config = dict(
    vocab_size=5499,
    lr_mult_qkv=0.7,
    beta2=0.98,
    final_lr_fraction=0.0,
    max_steps=6778,
)
MLP neurons of a small language model. Each row is named by its layer, matrix (gate and up: input weights) and neuron, and shows model dimensions 144-335. Each number is 500 + 50 x the weight over its row's rms, rounded and kept within 0 to 999. Numbers have three digits each. A neuron's up and down rows have the sign that makes its largest values positive.
Before each neuron's rows, "fires in" lists the words (lower case) most often at its 100 highest values on Wikipedia text that the model never trained on; "fires on" lists the tokens most often at its 100 highest values on Wikipedia text that the model never trained on.

fires in: "continued", "moved", "returned", "system", "space", "boundary"
fires on: " continued", " moved", " returned", " ext", " space"
L3.gate8:375460467526502502515576405473522446442534498462550583457509508510499451494536454482555589498577492582498549451482445534501497546601542520551513515593561379416449494651465545589529445488452463481452529483448555524418509485442475463587451538432526468502525492493516466516530559492497451559406415418520566469504519379445500507494503446475448521561412486515463361532486538453482462554492509408554464473559543581407518526468508495511482506445484448548498537443475471478459496551490512552452536492441508482521523484532432484577550405496424498445559531431560468537499542504444505493
L3.up8:463484547423541449503612510538462569513575499496535519453535434575489465503408469433432557529501441539547489534508531575467455497451405486655526508535594475380396504572489453507568526470452494471519371504474508490583487546549563484497441455513477522587545502508519519439497498658555424520454478485507543440550475489475443496536458490488530457610407517493525502443490515514510502454563625481565478444484489617452609581500443523496557448448537557505537559496544584450582536434485602524535489495549516501547486436497474528530560472552411553468589532431636539462516489576508507539

fires in: "these", "there", "same"
fires on: " there", " same", " these", " These", "ever", " There"
L5.gate90:456475548503496560513462425445445544412555487523484538432465528526491533571446463510428490459489427504479566457554496467514556501527457503521456480474486506480483562495519478483524551493646508521469448495493551542508544477504545505492538567524468503507542496440483451552498523516466489408558465435512476531520459462551540492557501509495514500532585437492449470497443509414464493511463553523544438551519475487480622541478554510500420496453549499440500549452511486557513534452412583449512466569545501512506568461506453445520493449523451605440527640496467400554501530418473440406
L5.up90:451505475486468488445514470425498587484527499432486516452488498419439504515420462484522446541540517444571520536491417415441535522483479508500444513536510474517492498579484481540550493454538472507481476298426615499481356457515538510409491478452499488546376588544594510524408421553396464533434550450553560527493490472508471502461515466522479524587501496480446545460496502561516537546483494538452511502522477529529567530523552477464482544470473538540535538525484501407432555533486511490485481518522515586488551531521478559360499442495411460437560473448546547588538517510419452504

fires in: "2023", "2020", "2022", "2021", "2024", "2025"
fires on: "202", "201", "200", " based"
L3.gate529:480504504484431471412513473427501501557527444513741479557453536467460462496568482541538491442566481519453628514521478454581557521406534493432505487439543547585604510478419453511453508438570481454367606567481489520481515514488461527528505555442535556453398485490533523553542545595608402492570503455510556492554515559511416520477587494568614448546483483585517412461403534433457520502537437560459469509476492560498579557518474469504473547566519501511482526533467410551526463571577615565501477402513484477500527504459470536535520458546448512568447342480466526493471378488428436435
L3.up529:693457490554451584479527511558476482387509488500620468506500544503441457512549545470542492462532520585497531522492500373541473447498499466396405541497458586647603494494643516543571515539458476415477573499545403487543447539513496538438477532469389447478438521481529545583490539485513572484489559508424560515471473537471541508509476501507378483549501485515491496417453482510452496474453467532493467525477510407472456470608535505468484504516535530540594495539511476501498476618499500504492439455516505446469496468510478533497502436515464376437435531562526496523550458526435477496

fires in: "there", "had", "last", "second"
fires on: " there", " had", " last", " There", " second"
L6.gate492:453484500435559596481552402551536527509489471516454563523585489414457513427492425486445411484462456468471419583562459589419547492443457510543481526457482468393514514501428452469563570463499388424487463493551458526543451514574551555485564540532452500468423488524419424529452461547563481501529530535527362528463500580505457525516511510469429483579522460525388496564390534598481406417379425525580500552521515507519560493439495512499495578430508465496489563518478553549538532442500484504487423550584551475561378509468493573466519530474483478496554579493582461612610598494490445544
L6.up492:530422336564459557378403502561591526547573433494510432500424447509502487472537482421521520458517481508454458471473525513435499512531493563557460583449494529430550369526542560486498522381462429555487514409439513494515410499469485536466584494509535561474535579488500557483439488509377639538358561492528541479513444474458550564549437475492516566504440557470462501534530453481524502459458495616455546446473473484459546462542536518507444496589565521511490569467534549467514517524501468526495562418505491600555510519449565460445527436619493466449437441489508459546450481530498473496

fires in: "long", "short", "two", "shortly", "margaret", "three"
fires on: " long", " Short", " short", " Two", " Marg", " Super"
L3.gate101:445489500465516573457494474566390469448558548477507471600483478535565451506456550411597511591430513446538476487495501568557512423500479460561536455549445493519498497387575544512495547488464436533443580523513504532510519443490486561553456558503480551483454474544453478477511478445548427516526524473513425547499544527412466530468479485470431430461562497517419421498488522476571541540432452498520543502496522570398615473494452496403488518543491505508578442549462439460563484548548457435491401471479523394492399481519450507462547518533388514424499587559486503576505506450417410529
L3.up101:542613435458451431473525490576429487473550521502509452478606536585528520477506444462500517471385457536504490480478507532468538430496394454531602418562569529513497473503485543419556513469466501565445552471444475578469544462557499536525460445468483492414509495552427530422476467545518452510609504563502485477523397517498531570583571498461491468558462520548505518539515480481504526511506424526563647449520510514452577447472468531504536477528559492485473558491539464537514537585506509385431385525470432582440414473474463524375492491572380510403443507500627489530584493479495407474

fires in: "of", "for"
fires on: " of", " for", " ch", "b"
L9.gate445:514516545422560509525527480507497458531529525499584404536602570470538538469489453585527432501420410429542482499494427541533501513489466437528419511526423457408456498515446482432585559490510470473502496525525538490541464577587542525483495524540478507552497503555367582492466534451514518484608493562477493476507481570504437525559529521486450421476532475529476495432562504462497395459521470395520482582459349501528567536498469480432438461499484548468460496519513502473410548424447536634575493523454547507501482417451515459517451525555600594613439501501562453507584520605506437549
L9.up445:477412444446557437590545413454519437494475539448577498503536569460492466518544526611517479476494521569492507467417443583454538598535513519533505594483458477429481497505496530476567509447547445505411601528546579415458434536464539423507512566537570414549498566522501526420473513499443594527556503483501554563394606558400499496489583472443476486469518459413471495410456542428432476522470467421482525546507439508548526522434538481519539512531535535490576500515488531537477499477485513504473479477477512485524537480509436518448441600542510484553458516435533494625531504507496443445

fires in: "km", "under", "minister", "railway", "secretary", "perfect"
fires on: " under", " km", "fect", " Minister", " Railway", " Secretary"
L3.gate392:370431512518493429520514485492448544483504492536499490456539533591486576496561518566496613454518470468477507544449497519502532443541526429479358492479493420578482505491497516472546520462470538520568524515553505499513507494503464525506480559604505561457502461375526507479477504437443432497463470496552510526493499544593490480593569491470497532508547513624464410412475490530563518535545498500414425491492501434495450558594449462493502467627496585480497485593481512546537501513473607492482517578471536419465521433536484440692447450478520559461428527507554505396510489505519425510
L3.up392:566507479563470514517434481428515444487550495524530477546509499509492585471499481544478594463488559474534477455496504497498454496505411507537510500464434537575578482476468486563545479471476436600502533482417445525481538598505474424481570503600486460485428531411473465426532505479582462458455526542517568507480473615557530403596525549499374457623456472512481603405506532481522545497529487576448456499437488555451499471519496494438496408582473397411479412502557556501580478490585602467518426579464467468477499382481525460544457527501411501465491495493490469528587481506553475520

fires in: "minister", "president", "director", "chairman", "secretary"
fires on: " Minister", " director", " president", " President", "airman", " Secretary"
L7.gate217:510479563480473431427588459396457510530580530442444474504523523446423543481504412379465551419448570438496503531547512577533554510486525510523451500467481605490376510491484406535494571555474484527502557512543543558491451471469520508520482524501428616502537385464555489434479498468536503540515471533537486504531409626478539551506510503541431479498430567532546527436460446504549503387604517494588515536428551448459449460592495527557469391482529455480443506554520461471587500499543487541490558514507497531523506381495549437559437446523427403488523522583498533418508536541555483444
L7.up217:495519585568517528531472564408620512518555534370498578496489595498568568462510512494516521470430473357550436560455560599511587518448494445420529504514541525466522478528505476435539536505498484493454476610569503561500474515442510477504499600530495533535552479379457428501491517575523426459568579551547513495493451514512435459536533577542410541492396527561512544476347544492475488521601523547460498500515529435482416521528612406466479465604424400433470504558560467549572465527503495632473474527430491464481459479578540552563466505547415473491577472513600524485505447524535474416

fires in: "union", "army", "government", "railway", "society", "council"
fires on: " Union", " Wall", " Army", " Council", " Government"
L3.gate507:518439590549489427530430445545459478543553455465534427510550514577423503507643504550547510450415490518537488551494472536539461481508576564515480565561587424575510593529428445461487521480460386446516523520471491490482485485577512557481454459576552431462507543458442498492479399430516531465474396483398497558438532527472477565499569471475464511493501473524471601588578487492500467427490477441575459440381451596444576620561417522513566503548416500471469494453585504478551499538462458543520470445471491532468485516552542500551424555567469443476491506582523579497500427525496458468
L3.up507:516453538597570436500428416537527424560477484464459472592587504574452482494601527563522506515452490571506510589433485532571539565524598520476464580536487404524573601514451499523463507523549475431539603557459456476489540474540478497534425470573484469471553530404482492525505425450529518461505480574410458487443536528417513505507541503463488525498475497508528582556529464508510493484547464451539385408412480628475536514587428479478537483508455486504556490457524501432531469498534458579488502394529556510418513522514491473582409502558498462497390514627532580508465390504463432483

fires in: "became", "took", "went", "get", "earned", "came"
fires on: " became", " took", " went", " get", " earned", " came"
L3.gate213:546488563449558532449487498505566483538508540518527473457503453469490494497462475427551467487519454523404457403491506444495422483517412526486429553547510507573541500630530563529447502468450461513512598530570500522491595506499435419531410412437436474567503429482513464526470517583548403481472526507471384415578439438441480533498444481517509474441467573560500530497435601433518492463501610552451465564479546502526422576454490482577540532513506415538402534431451503498427530462577511522410482490472613557631507481529507538534448507457516408505476523489427501489525427450425439466
L3.up213:499427557439536512432454523551541547568520497469575459456494429443408510533493423400503472493484472480457484464525516418477462491425485545490498572523515549552550592601507511535454514484426443523490604527518423550475605466518454459560457484444518399533474446534556466495444464534533460540519525561508414473552444465410420487514515540535428448527506523480560590463504518414570528484467575516531500509487482445504476578441505506563542498457525402537394557432443435493456504466462474503475405490436590489568512472527509493502474471416484481474514567417534457500428481464458446511

fires in: "went", "end", "right", "short", "widely", "long"
fires on: " end", " went", " short", " right", " wid", " beg"
L5.gate540:521430488474446524567506522456548498511587438512557483555485400504510519541522485439469464528516389479563447507479395538553447460552464504479557512543510513557541490411605455532431572506489474477481500493540482466522460494521548442404529485461483388455542506542518519514521478502495501558487546607449503452478503504508438569529448506550417459561491591549417615475569480518505452546461493579460472490551498511412528573421472439497558488482422404471451525576494563511437417479544492494447417522447447495456494483513523533503488559484445523563482509528491451529454534559478497474
L5.up540:428477443538457523422522459499479559534528539388577462538423582514508502403476500458541486515460520349456405422467508558504486516507514605464526503394501549461572492488453493439538469536534472397483499566516564516528449540508437526497451603573517428540506544450519449452556524555502529514493587528570470482572509397525367521504545477547485483456510515553486497522401498495483426580408458558457529503554510468435526472469407491494463514561449444470511569526431545565534464517469525518485445508501556552469479501432560575445481499451385546476541567513447469453493543521455522507

fires in: "early", "different", "much", "specific", "similar"
fires on: " early", "ific", " similar", " different", " much", "ological"
L3.gate199:553478497506487498495486489520529521399455523465532473510499490476429540473506451524516464528396466439531577488592481475550469503467536563554500409508489522399455466377494473497521522500499474491587528531521418537553524505536477446442412503511509428488516461431524601510472514536397488533511528426544531517464444463526426550502479576536491399469472446517446604466477532514410502508428463486514498587533419435559583588503471407446504534504488475379454531546493549594452514465419536638522413497434549424430477580449420481553464453558409424515480561518497492563489586430432497492
L3.up199:517486480531516433463545471541436497484454509497536539453530553538436499542494556470485484581412550506497575487498576512444457456491517464526465411474541510592459545436449406521489482500555512440571587585488369576530509507501593450516385480550523405462497489501512547496473591517434554581466573446582508440546498489569440563564546519510518386467504437556470612468571509502454507559515527450437518531536517410601568507554555516435505456423495442510446544601541506534483503525491584610496369514530468484487478576492520493532419454558478444515513503462492515494507556450485451466

fires in: "law", "no", "cola", "vs", "lawrence", "laws"
fires on: " Col", " law", " No", " Law", " vs"
L3.gate43:472434556509484551506490485527457444562442502440520474521488511454450471550495515526495531513464404543537425450535544417486515538427566485471505518513540526502560488469520479629456492523546519517490535496483562535496630509520534553536548533443419478589641425472440453601482380454533446471531548456484463530550490480518539469481514521599507500502485433480474452494492456560517450502490547387596412434570568399500533466523535477489489550570496551445506496529470507590518440543432537618492458497504426515597492472476517469423492505474500507399546493526519544452492480453459483502
L3.up43:534494508457473479543461569471480482553503547441445552504479533433435476504520408531415520463549515438504472480502604464509530514460596491572502412443529531561484467505434526453466501533398540536510531464516560472540509508493577600423534435389482520485514459539426429595482427515493509538490476476531497538474550515549457517507493522559505472465459479524475510486625476415504460373533554468533567395552515395545537427576534441524499595581493511440464446436483419455537569511445544475529547549501438515573511463498507473407383503518584524443589453436516449589618576490592485463

fires in: "became", "continued", "released", "further", "returned", "become"
fires on: " became", " continued", " Released", " further", " returned", " become"
L3.gate274:455460547505522538446554496575547471495485533594577436537519466463522512572442431417556503405501509562449461394443455521478481515514514501510620482538545447628491501596471493510421468475455446433475548446517518507459529420471498510535471514514475435535503574494532541463486526432510462536455457491469458492576520529359493492443542482488461473593508518455499587462487514455568473507396551533477402474548457419515513520504523457533561480427494390540569523570425448601552528478515508557433475344525537537482425480460448550449524496532611468444499608386471440565386463457489471566
L3.up274:584519592475518471514511536427536459544485540558530430521538474483476531559469445467546557421522484459481546448408565415478465496556446474453581531523555450455545472600453560582516515529445415455518641551466519504456571462488581440525467389515383448533531481516529417465500512528551461484467525487543446546481610440518519543549451502462504396618385482522460530588450654488477468489505572490470388440479422464512485567473528511532544493515497517517470505481397556523420547438473538544449561439499554562492466469531462508551533521453498512543441532440482507562485492479450496507

fires in: "1990", "1970", "1960", "1960s", "1980", "1990s"
fires on: "0"
L4.gate595:504528494573420509585489439474547542507411452485428455416469539479404505514432418492529460500455509492488438528505551418513437531487506409534522452453555486465467454449566472559491527409458510406426573494421584470519568529549561558542534481579540531476466539561443481460523497514486457578516427497506557467474465490521473550485451509553555538582497654481524451553497518474568361489425432511429483431440439488524516527490510503446602531462554505514508505534492509516488527536492508512516645427501448561608535576511492477499481498441568627547571513451559455535455533535594533476
L4.up595:466585500438573462473508531533466516501496462511449489539563516518539509538535535418552553504496571547558464452500415619508482517444553495541584416489503540466478513538492457630514466552508509587522457493589430545430448526500447490450471500439471499448566477456483460557469379582497586492458468538495456565531525485482490485498513478489455382407423374461552522479550473478417593524583581586490454532481490472460498482504543548553461527566484446451463501467526448511547553538509531436528536563438525538404532389562495499461455566505543463452499543519486503544506565458495502421

fires in: "of", "for"
fires on: " of", "ium", " for", "te", "ide", "one"
L10.gate414:522530480408496481532485534424544539453530533491447460532474504515442501541477490461461479439509471488538510461540425527441556538525503510522439422558489550454430482506500512515521445529477514563500417448530477473454436468503523538593537410627509510552576541638438484481449460570514527450561461436483517512515480493552454513509467539485484488458584498516478489606574433452588490570483473481566574559479411436534513558528452553547470496431509628454544549434580471443467483470500600522495554557552484562486537404389503478538552522512634513483607468461533505474411495449425488523
L10.up414:514508489514504442480491519520468473417538494531510498544562480463482459553462545478469435517512495536499601518487472509515492499512503450503512509491521487501452453504515451527522440488576493558490525571518549429466535517449434499434535515517572507510491494481420507466510439457499463459489471489416541471534555487552510462454515442465381523494504565499523564523550444450465519493480486601495622534426403438516464530506439435525487488407555510517419433474484503622531404456544518473474550530557523505486491481448470417494451498481575551499425491419565567505473444476520481518

fires in: "went", "moved", "came", "get", "retired", "took"
fires on: " went", " moved", " came", " get", " retired", " took"
L3.gate334:565465473515497671396460391519571465499444461491459439432489470413437580486484423466485543432487418476513540636501474592510473457449518514486503469608530541517519552528515534543372472511410427487543605507424470497514564433454513427472494464434523453503542404458557548539509475519479438501395548444538491409526468468494457537629471495490535437434491507559482546397439529529432515597412566474467562527472512550519502584496426504568603517500523458488460526539519478473520496441536436572441518398393610425545534529503524498501453562525443504582493614386495447612517506512440450441
L3.up334:464367502495487535429523396530506663511482525496428476509470564475450509519526499520532501606482497523480555524503539496428431479507483543512497507412583457554633442559497538548521550523444456517555555501455484535525585468491498421606428490461442435583434444523619453512441393497482432501471473501514504508559516520524490510473463529472572456466396573554471538497404494452538476560498559549566493483481483489493540554498655463456561480491475486517458449456484558484509476486538522514471468403541520547546547435527458541529493476474387411549542563437473519551491588395454479496

fires in: "around", "near", "nearby", "nearly", "deraco"
fires on: " near", " around", " rep", " targ", " det", " Der"
L4.gate260:523387506495421455498434469496535499521478421564480589622486466546455516502489505384537514497569465506437446576515467638526461474517423576432514450558446509526460529493573511488448512493567463480580371530486410469521502497461449519582497554458502478481485495430601521537456544490495507490479420422422532491569520515571517566491435453484519512498536499395575439504513504438593478521588476493503488487623496472519475567490395496526488553486478564542464455550537524526416509449544458579533525465519575600536507546403472505496554492502538408593571579449553426500557557534524473547
L4.up260:425449511381447525433517397482490495544453479479525490626498591482445430475494548444583440525448462491534465503528513434454526505429553588545401500537472531525473611458473459501583445408477487507504456453536531504452500425451480460589503521436499513583532481555539466517553513505524423454480538417528523521517538559552514427479600505415509614570530515514465457491567510478490453513513475481451468549470445452475589492534472506482488440566489552501554399579521508437497479562570460550564493529469394493510419543463428476558498562499484521495505522529657579458510509507455540603

fires in: "law", "court", "creek", "lawrence", "act", "laws"
fires on: " law", " Law", " Act", " Creek", " Mill", " Court"
L3.gate89:475474581557439560547419504471485475613424442364408520495465487443491557493566522577572591535546570499530507575496526445521537489451540552511488475516550440549622396456510497516486518426518399478430541377524505504452575526472563550477479461377488509587543532452442404527449455531468560512498501442453479547581570545531568528457533481391435483536414523495465553439607496397562514468467533480488498457472513501409596510509493399529527606489467543500613475471481584564451486456460545533492400497493528556524424514592522498455527591564543538528471532548469575445531474476504553482
L3.up89:471453511472466530474442494493479404569475563407408467619471542502514459501529480555565503505569527459595524535508436520542547647414603557483541483384604541435631458485499474418491444519493490463443505444486479493538542463470538489474515490421435454554498525497470421594489458491450509513489483443414444489627570590531483581479461471484460496543440472573505602436535518449507476448486535554473497438450529428436567517492501489534497584539464560431579486491475574544494521481475554559483415494529485552451511470473554544517522545564523396550465545523439540567487473486518572503

fires in: "government", "military", "army", "police", "ministry", "operation"
fires on: " government", " Army", " police", "ilitary", " Government", " military"
L3.gate355:422518538558406561428493452548479480531424456537428503490528507588518543441557553527576558425432473576522514495406533416517538480544501552535578496532587502463516495544488620583436480488480466543516599467499461498447517484474487545492529433611522511529446536496461467594483458432480428507512464440564493556433652425518489526475435487504488473539458523433536524427578485537468490508529475478535452585376428498489527498532415431485594581432458513497487430603512568496531440569586438489467593446494497591431538523554475592514540461568536435481468504530488535536459465481443517428
L3.up355:445544498554422505452541443518519423468427501462483447541491531600529542515611539561464514404517431481530458511482589446477574528535547587511476502470484474509559489566501566507425451458552475470530565502487555498456526508546506486533557448602471463516477556476458446544457460453442467448623552483496505537418501501519506491536457544551560483510359544458436508536424512559475394547558386430486371494538491622479545551475511493435495483516499514474510541507510525538644353516516416424481467403444519472419532549557490530582439494481597467412468515553448515518426393550434498477

fires in: "same", "various", "different", "according", "new", "similar"
fires on: " same", " various", " different", " similar", " according", " new"
L4.gate426:448518491481508565476437473508488556388461410450453503539447515567527565457464505434537500600455455495510545476459424520445554445446537457467530564459471496517509509558484526558521496509660482463505526505591458475428529366477591476467473522515412531543495529521513501471435493515445536470471458409536511418406450520546427479589556473421423384585484503541413499477531583449501440583495577424509552451550428521418523441537426452508476510488473457478515499493443611489526542491454603563520458496530611533518514544461489559532551402451465382524489461505421399564479493502449478494
L4.up426:510530482564459564475485428537506563442531426500456432452539563585523564507500467443513467573466481504514555450540495497503439379427519486470478502449482531468509481564451517566516572486621518457491506600551440561429526414525553438487448540494456495499497496479536414518439483594488525478470511473485519423412429590481442469527529572481429378489451496500430493494522495381498390565485498445552555450492452449467518511521507395529433487443481396485497569517467562508561515513477563645490452533516527513518532537502503524531597445507444455525554488525489408537475556484444484441

fires in: "over", "near", "along", "our", "nearby", "nearly"
fires on: " over", " near", " along", " our", "..."
L3.gate112:504512446498522550518449529445419532414513427503540604590486568460426481445504561468562558495582518533516571457464493489588468464474471487440402540493488516493469540483573467469540447573444501452498460500635522498491486507481489359516493503464408502563533450487541541506495537513549524470394490491445439475523527469476490475500529492488494565593535593525526509498496547416533565443504559568547447512589557429522379532572537459464463548522394558526474385488465569367474470560523478551499530469535590522530443471517393502553600476432458434509566590566455497555520509446529418531
L3.up112:463491543481481582521570494407522434520557496562502503548473504544531544543539572557490516541500492381445576485504541558517518542537652474445483519501424540500568535487570441545543414471573448459437476573576534510562430460437518430546558591492512511496443475414518440509501580446546463483399603473515465452530439568480537524524544506495529510501488491434556442500553520446522516494561421422577473395584572507437484524528469483528485499572448464458455481536458605521495512517564456528420527506491506517509448524413469515438590430530483512420591559455529491482479487593460354592

fires in: "law", "art", "technical", "laws"
fires on: " law", " art", " Law", " Art", " techn", " Techn"
L6.gate654:447475621505421505461521536494513449584499477468558492583486508492466525468532388499529587368480550538492446532618503432543486527486513430444413526540563490457461600524509561555491483462476477468499490467500604586483554570516504535468505558505482565516570395543461418540476440519500458443560451515508463523516472514492575494493381518531428384507429454564516527428534514538529510517423487554553504594494472484480563531525419500498451465491478500378490569492535468496507542484515533582539434517551513577403493525479506468470479512407510517458507486529648433519448524493574475563
L6.up654:474432562500399506392533552492569433570583437381537530478491471512427504570497465559568572540546506499560355575465480466569629569562611567436505493578542427480479516491468454509507428465488396459510511407499511512491544499531490495460485510430465618540554508491510561513533451526482559431526483462572481529491467478543601496492517447452512433568406477561630487484527556497585499535492490532512497495495503487474482510530455404477533629542471638480514516461457497522611474532386538477485451471502488506425531418487450501480446454468562430457419414580422506498442471506537536563

fires in: "part", "long", "short"
fires on: " part", " long", " short", " man"
L4.gate110:488481584473522599469471551487482503519526468451531569549563567565529539451552543415603541477453534438533471454535492555568595478534519423429552524495508468445505490432497502451463532459499552562435486464488494522464443499468434537477502519582461461584474595481453514470494496557536569530513513486526452466453430556524527527546502459457513521561508500584466441517396486435490464523438423474546547570550400517415552500466464405540533493552452512482513466518500518454543418534533527463413412504483363451447485466547437594456538591472400465482564478581484440512556439540475565516
L4.up110:451479613518460557456477530503471534534583423414543526555521556562504569469526538416544542481412509489547451471499524565641589483432524430450557458523507476464512480426536548435443505523514530517428495473510460555442467457496472534511481509558400510578480611487491477437481486494593533535524512459540484441513468587526496524540515442502464492458500469528480409491414505441466538549427438504551580532544440498437555529408473410489496442553405510488564467519498521498532417499492511448417361554488389410477520477565457586520518564471409528453510493544519453470535455534508594494

fires in: "2021", "2001", "1991", "2011", "1981", "1971"
fires on: "1"
L6.gate191:430505546558479602529407475552514505521507436537426504393473534528495556550524494406467506626392489400563521574519557437495514514503499612442466549445461547403534497460537439524502528494437509507456477497459457501423548513556452592563415545554406496401512557505456510510511505509505432498519467424503462521506533532545442567515476461477566471520595491574401501569452478496493500478468436511548474544484525515582519528500434447513579572485519511513474605505535376466480511556471394534432556538535483572477476513440445531547500477483560513520481482516512461542566514491576445575
L6.up191:467537537500553509499514465399521511385429514481474477537543424628479557452474424596597514477546451479519510467463531485513486516529543446505445487522442454579426494547457485506331497500527569551464492553533484461526430429446561548501550396509567466504526478542510474560551500563460465518471459567499537511405446479508646412467511491519458521494351509605514509485563545479463502582576509482559524531514412418356510449466531451522421587515471421458515494551478512438558519571496621459469511482473443469491525455557473526468562508515397494430553404501482477502547488463505471488

fires in: "2023", "2024", "2022", "2020", "2021", "2025"
fires on: "202", "201", " div"
L4.gate142:442534395473565492594513451543457553481477465493500505424469468467458501385583484460418554488469586573495450417579513520510484534510549557439515451598549490482494543519532511477445440491485510497486494535490525517486537521525499515574424516458446532520514530476417468493451497436562390497572464445482465528532531592486502520471490492404502494420485500427389511476450594504553436482591514520478440540455488521592570455515460443486397623540574441434470483459560508487431400511639469453517462471523479478461497452511544536448480399515505474504523509566473439559527510454356475500
L4.up142:511444526505492658466493460607520502498495519555552487471565491539459462542494503439526444592444522502499412527515509488612527535582434596501563492495503484441505500507574484432455485473532507484425511467533395456503457551545510489532472634490454542473601498356579482472489454547545490472516474467497450538503562555494529550580480515478546500383629467406422398518399455446459542577391455503529505585435639457533555450544582510439533434531535539515584453526526551556480447437516510448441473584475524449462451541489528428473602417432610346516479568535453461533447429421406484594

fires in: "2020", "1990", "2010", "2000", "1980", "1970"
fires on: "0"
L6.gate179:569539516535395579487606500519467571461410490593419449512538484403514499477440504531466546508441514456595500560491551479529361523441566485559617481444488480444430450572478493567510461477455474447447569461517529511525476542474584567565422525515588520456533551532485519481462465538504524467559517509451511537431567502594580492570472551451571416570500517429445421503498578505528455576440470440514466431485499417508585568495460476562563510427462372476456526511515413500612541591524569582468593460446547531540474495512490550517454518532550526536425499415570456585444480445589381547
L6.up179:493589422559459491563486505485505537457413498472419480465563452474533387512496526547583582486398477470581504513543485523460537543490545539575573454559471441495517488564605470629471454441472506567469560489509572493558494603396520520436398485467611475459492481540513515479538445548468471565461463476447458471445510447656517419456530480467508500485558502518586516435548463527420485497462451487439546504504551443467484555518636506466482588546514545485422489481480450500527462583399523516479492520506457543462482574501491441463513556482504510563472492500553461465548441509455505428

fires in: "of", "in", "for", "on"
fires on: " of", " in", " for", " on"
L10.gate26:451531571497461372533597553485503432509596594541499414459486537516525504367518547478543504456502457459510615481504512547466469535475453459525501423476527566539529535507545514509533479543543542587445511439513515500433525478472489541532514468531505524522451406636395502516451589467558465510525452544515500477482488585505501476525554455465353528477548417488481547552417468482492481437483514544462572586450494481586505560558523500524525498533574585469510457468609516523509488388526563648562470491520529496516461298573488610523408512585581527500460523421494475509570517514544535557
L10.up26:399407526580479482435504477524436560429475500526584554582453559389463571544458659452474478480472436468445518462506548539545584567569544431507537494500514412572440455497545524486477539461530457550479502419505500410429436491470501467555501480575518468519516509540469522417496435526498464468476468484434587530526569486436552480459449494496509473480552497516498494562499517550452572574453628485482609551505517432520471501475576512522521512437462501535584504461555504520511442550493524562505464406505481483474470414517475504547527542496540544527551510474527591559464543454487453468

fires in: "1990", "2020", "2010", "1970", "2001", "1991"
fires on: "0", "1"
L6.gate106:491501556505546560450503434509446555502425448536480549516482452568446586485467492465555506474432469413531509543536481466522470419426570509542588506485441579435471503489454501524549505425421573456520473544454524531481577465505449532507444483526456475482560578523497545440498501464516476588446515569489477507502513544545526536526488496481647444433494547488445566481508521379562419498455516459538555461435529467549497509477487489486493504533482462446521517546470523531543537581495515551501588643566556552562529460509445452451544500450516431467543531482630447572484499452509368512
L6.up106:489507495498519535500624442487465512538434574467545619566552464549517534495540460434526481451426391491499530529505506562410558515505531562518554452434493435529561519445477561550487487510410552524468514495541533485453581400447563545521481455397504498440489406556465398463553506483487453628385488591508427565466522582541588498427501393475517525576466562418532532478520507484411442519479417481527424471458525524530480552555523540456512440550526402492579529555535460472520569580532574443418476527574451479445524525571446459545562509460437527466514545489578480474466526534494459510